config = dict(
    n_layer=13,
    d_model=512,
    n_head=8,
    n_kv_head=8,
    head_dim=64,
    d_mlp=1024,
    vocab_size=8192,
    activation='relu',
    norm='layernorm',
    norm_place='pre',
    norm_eps=1e-05,
    positions='learned',
    qk_norm=False,
    attn_scale=0.125,
    bias='all',
    tie_embeddings=True,
    parallel_block=False,
    init='normal',
    init_std_qkv=0.0197,
    init_std_o=0.00386,
    init_std_up=0.0197,
    init_std_down=0.00386,
    optimizer='muon_variant',
    lr=0.0113,
    lr_mult_o=3.0,
    beta1=0.95,
    lr_head=0.00639,
    grad_clip=2.0,
    warmup_steps=200,
    schedule='cos',
    final_lr_fraction=0.0,
    batch_tokens=65536,
    seq_len=2048,
    doc_mask=False,
    train_tokens=372800000,
    steps=5689,
    dataset='wikipedia_en',
)
MLP neurons of a small language model. Each row is named by its layer, matrix (up: input weights) and neuron, and shows model dimensions 64-159. Each number is 200 + 30 x the weight over its row's rms, rounded and kept within 0 to 999.
After each neuron's rows, "fires in" lists the words (lower case) most often at its 100 highest values on Wikipedia text that the model never trained on. A number after a token or word is its count.

L5.up0,270,195,237,224,176,216,164,204,161,181,180,210,247,215,143,223,201,192,204,260,234,138,163,193,155,177,179,247,155,212,210,164,162,258,216,192,163,188,224,248,211,225,153,155,239,203,219,172,157,194,211,211,229,189,214,193,163,168,210,163,196,171,245,176,227,184,250,150,185,187,187,160,220,163,171,155,259,172,242,189,214,218,268,178,211,224,209,198,210,214,234,209,213,207,177,190
fires in: "of" 26, "in" 14, "for" 11, "previous" 4

L3.up336,198,192,173,223,212,159,150,198,223,261,163,194,218,244,235,198,192,223,210,181,189,283,246,234,222,163,225,202,251,203,234,213,221,204,198,164,168,206,260,213,214,207,150,271,175,219,169,193,159,222,236,186,159,246,169,218,181,192,205,212,209,256,153,199,196,179,141,241,153,220,149,167,173,209,237,189,187,208,209,163,210,187,209,235,177,189,209,208,151,227,230,163,166,210,204,189
fires in: "after" 35, "central" 11, "upper" 8, "lower" 7, "northwest" 6, "tour" 4

L3.up830,196,166,165,182,202,181,210,222,212,206,218,185,173,238,219,198,178,265,180,184,187,215,237,153,239,195,245,191,190,201,195,199,224,213,259,198,224,211,190,213,223,191,275,226,225,207,189,231,196,266,177,206,201,171,193,204,207,213,205,196,248,190,191,156,206,178,240,217,194,190,188,230,197,193,237,193,202,180,167,201,269,249,193,183,221,187,204,214,196,207,178,202,176,212,151,228
fires in: "state" 39, "km" 17, "town" 12, "federal" 4

L3.up951,218,261,205,262,270,186,230,132,212,221,237,284,212,209,179,191,248,197,146,259,222,180,207,153,171,204,193,151,209,231,159,164,222,215,215,285,130,168,178,175,207,183,194,211,245,183,189,174,192,180,178,206,181,194,208,170,169,243,164,156,199,190,171,127,228,218,218,146,221,160,188,206,188,175,227,219,240,246,228,129,213,184,176,191,230,215,178,199,149,175,223,195,193,186,170,178
fires in: "women" 20, "men" 14, "denver" 7, "today" 5, "eczacıbaşı" 4, "camp" 4

L2.up977,221,165,207,176,199,264,215,176,152,168,187,182,153,199,207,200,221,208,202,211,249,217,234,224,205,240,154,230,193,188,232,207,135,129,198,209,238,240,183,208,194,184,180,206,206,196,193,179,171,201,244,190,166,221,210,176,236,176,208,125,237,213,196,244,191,198,180,196,153,213,164,158,177,218,187,136,159,186,175,182,204,191,176,231,191,230,212,198,193,118,182,136,201,232,192,202
fires in: "took" 19, "played" 15, "continued" 8, "went" 8

L2.up610,219,171,215,163,156,219,197,155,195,223,213,193,141,236,230,209,213,217,215,174,159,201,222,197,217,216,191,172,175,226,228,223,164,191,222,198,155,213,253,209,159,222,141,212,196,201,183,219,182,168,161,187,210,159,233,169,261,157,165,201,141,145,200,216,194,208,168,208,242,239,202,160,238,172,182,155,149,161,247,240,222,202,147,201,161,159,247,179,177,157,208,247,231,214,207,221
fires in: "served" 20, "general" 19, "v" 12, "serve" 4, "dennison" 4

L2.up865,249,186,248,208,210,228,169,176,247,178,279,225,194,184,208,208,151,205,238,183,194,195,202,221,224,194,168,213,182,226,177,228,202,159,188,197,179,144,222,144,212,230,215,185,228,194,221,227,176,197,212,191,212,192,182,178,160,181,207,255,161,225,209,173,224,215,194,215,205,144,159,205,229,181,215,196,208,211,226,215,160,213,180,187,236,219,204,214,205,209,200,219,219,157,248,177
fires in: "two" 49, "usually" 4, "alone" 4, "aze" 4

L3.up813,238,205,180,179,180,172,174,200,159,223,207,227,151,171,218,177,201,202,176,206,198,166,200,210,131,233,202,176,192,179,134,237,187,200,220,185,142,221,226,236,272,233,209,226,209,171,182,243,138,223,159,187,228,161,143,199,205,227,206,186,187,170,209,173,204,176,205,235,173,275,200,187,209,204,192,172,169,184,234,181,154,200,256,206,189,210,199,143,226,182,192,200,188,190,150,212
fires in: "held" 26, "found" 8, "winning" 7, "recorded" 7, "teaching" 6

L2.up237,227,183,208,159,173,160,220,237,182,227,207,205,212,199,170,193,144,181,236,145,193,208,183,229,160,181,202,268,197,215,201,201,238,200,201,161,181,162,234,231,205,219,228,230,135,224,221,192,145,206,182,220,163,162,122,194,184,210,202,248,239,206,208,179,175,229,201,222,219,197,192,207,235,192,160,183,195,198,221,155,246,180,189,216,217,216,177,229,223,248,233,189,222,259,221,175
fires in: "club" 34, "top" 14, "singles" 10, "track" 9, "side" 7

L2.up28,177,156,264,181,201,173,190,179,245,214,204,212,215,161,201,204,217,183,197,225,259,165,218,225,165,228,198,162,210,195,228,252,162,216,144,177,142,210,166,184,156,207,224,177,213,170,197,208,199,232,191,234,208,213,260,171,258,174,202,197,197,205,211,227,227,126,205,159,247,201,209,170,209,180,165,228,238,203,234,235,170,218,148,207,169,154,233,209,195,209,198,229,154,228,210,155
fires in: "first" 52, "vice" 6, "head" 5, "led" 5

L3.up394,212,187,220,181,165,173,217,179,229,186,210,155,205,200,188,207,161,206,261,140,251,157,181,182,244,225,209,194,256,246,183,177,232,210,203,172,216,174,156,149,218,224,216,198,175,202,158,187,215,244,195,190,178,136,219,205,219,192,186,206,175,190,194,198,220,185,143,244,157,201,218,219,167,176,274,206,199,221,174,166,151,200,184,171,220,202,222,256,149,204,216,221,243,246,242,172
fires in: "where" 37, "how" 16, "has" 8, "whether" 5

L5.up825,267,197,173,270,182,174,207,204,217,236,168,234,204,168,199,209,267,202,219,214,154,252,143,180,221,133,255,245,231,191,195,240,193,207,199,183,255,246,133,193,172,185,218,264,263,191,260,239,131,197,215,211,220,149,230,213,189,199,204,206,186,176,223,227,225,205,286,154,166,251,139,216,148,204,186,174,211,162,193,183,196,254,187,201,159,247,191,237,220,203,177,201,182,188,172,241
fires in: "european" 19, "american" 11, "african" 9, "asian" 8, "arab" 8, "indian" 6

L3.up32,167,254,223,243,213,243,150,172,185,163,230,237,192,207,214,233,215,142,198,249,179,231,167,177,176,211,188,192,221,174,191,187,241,224,229,216,176,174,188,235,215,177,193,178,209,183,171,191,193,220,159,199,204,229,174,190,188,172,169,203,183,237,191,186,230,214,213,203,223,153,233,170,201,200,220,223,178,132,181,168,244,207,195,213,211,181,252,197,159,254,215,159,211,234,164,172
fires in: "an" 11, "three" 10, "five" 8, "four" 7, "no" 7, "one" 7

L3.up385,198,190,192,216,197,217,192,187,175,218,217,207,225,218,206,197,169,239,181,218,219,188,169,240,212,211,218,166,178,164,219,223,228,222,253,211,199,241,233,181,177,211,200,243,236,224,170,119,189,235,224,213,219,205,202,186,176,262,199,181,208,224,208,174,168,188,176,274,215,178,195,226,172,173,195,231,262,180,261,268,224,231,198,147,240,139,192,231,187,235,228,203,181,126,180,205
fires in: "game" 26, "games" 8, "theatre" 7, "points" 7, "championship" 6, "football" 4

L3.up227,205,214,166,262,183,205,223,204,159,192,197,238,193,174,207,248,154,168,241,206,182,125,181,160,219,176,207,186,216,199,173,201,268,172,172,162,151,239,229,188,206,240,189,202,207,248,227,241,143,207,219,169,180,182,233,237,191,192,161,200,164,202,233,204,175,191,210,188,233,194,194,201,143,261,213,126,216,210,186,177,238,202,174,207,170,199,189,203,258,200,231,181,201,180,195,256
fires in: "loan" 24, "signed" 9, "billboard" 9, "free" 7, "goals" 7, "his" 7

L5.up981,220,150,222,182,228,217,175,219,139,175,175,235,204,197,170,193,256,198,243,207,217,187,198,172,152,201,190,175,151,219,235,215,150,254,213,146,160,180,168,210,207,181,182,140,195,168,211,184,240,193,169,219,225,192,227,166,145,214,228,226,198,161,182,238,160,208,166,151,257,189,191,187,158,219,236,190,254,186,208,204,200,232,234,219,222,206,156,210,210,201,209,176,195,239,229,174
fires in: "just" 12, "time" 11, "way" 9, "not" 7, "to" 7, "only" 5

L3.up454,191,179,176,157,148,157,216,166,161,199,230,155,244,237,209,283,186,203,235,253,167,208,201,234,226,230,177,244,226,199,141,216,179,161,175,213,177,196,200,209,261,179,162,200,219,205,186,188,178,178,154,174,185,208,237,188,156,197,203,228,227,235,160,132,205,180,216,214,220,161,200,193,252,260,199,159,209,152,227,186,186,165,193,217,193,173,192,233,193,171,237,237,199,252,170,212
fires in: "school" 50, "home" 18, "education" 8

L2.up192,231,215,192,191,187,172,186,248,222,203,207,201,153,191,244,192,238,177,225,195,152,223,180,209,208,231,179,205,201,186,240,234,127,200,173,251,222,176,248,229,201,194,189,232,246,216,174,170,208,180,202,161,154,198,193,177,151,170,211,260,197,237,189,231,190,194,172,236,186,246,224,166,199,238,199,148,177,189,183,156,229,209,215,201,225,201,196,240,186,168,194,246,207,233,198,233
fires in: "his" 48, "him" 18, "handicrafts" 4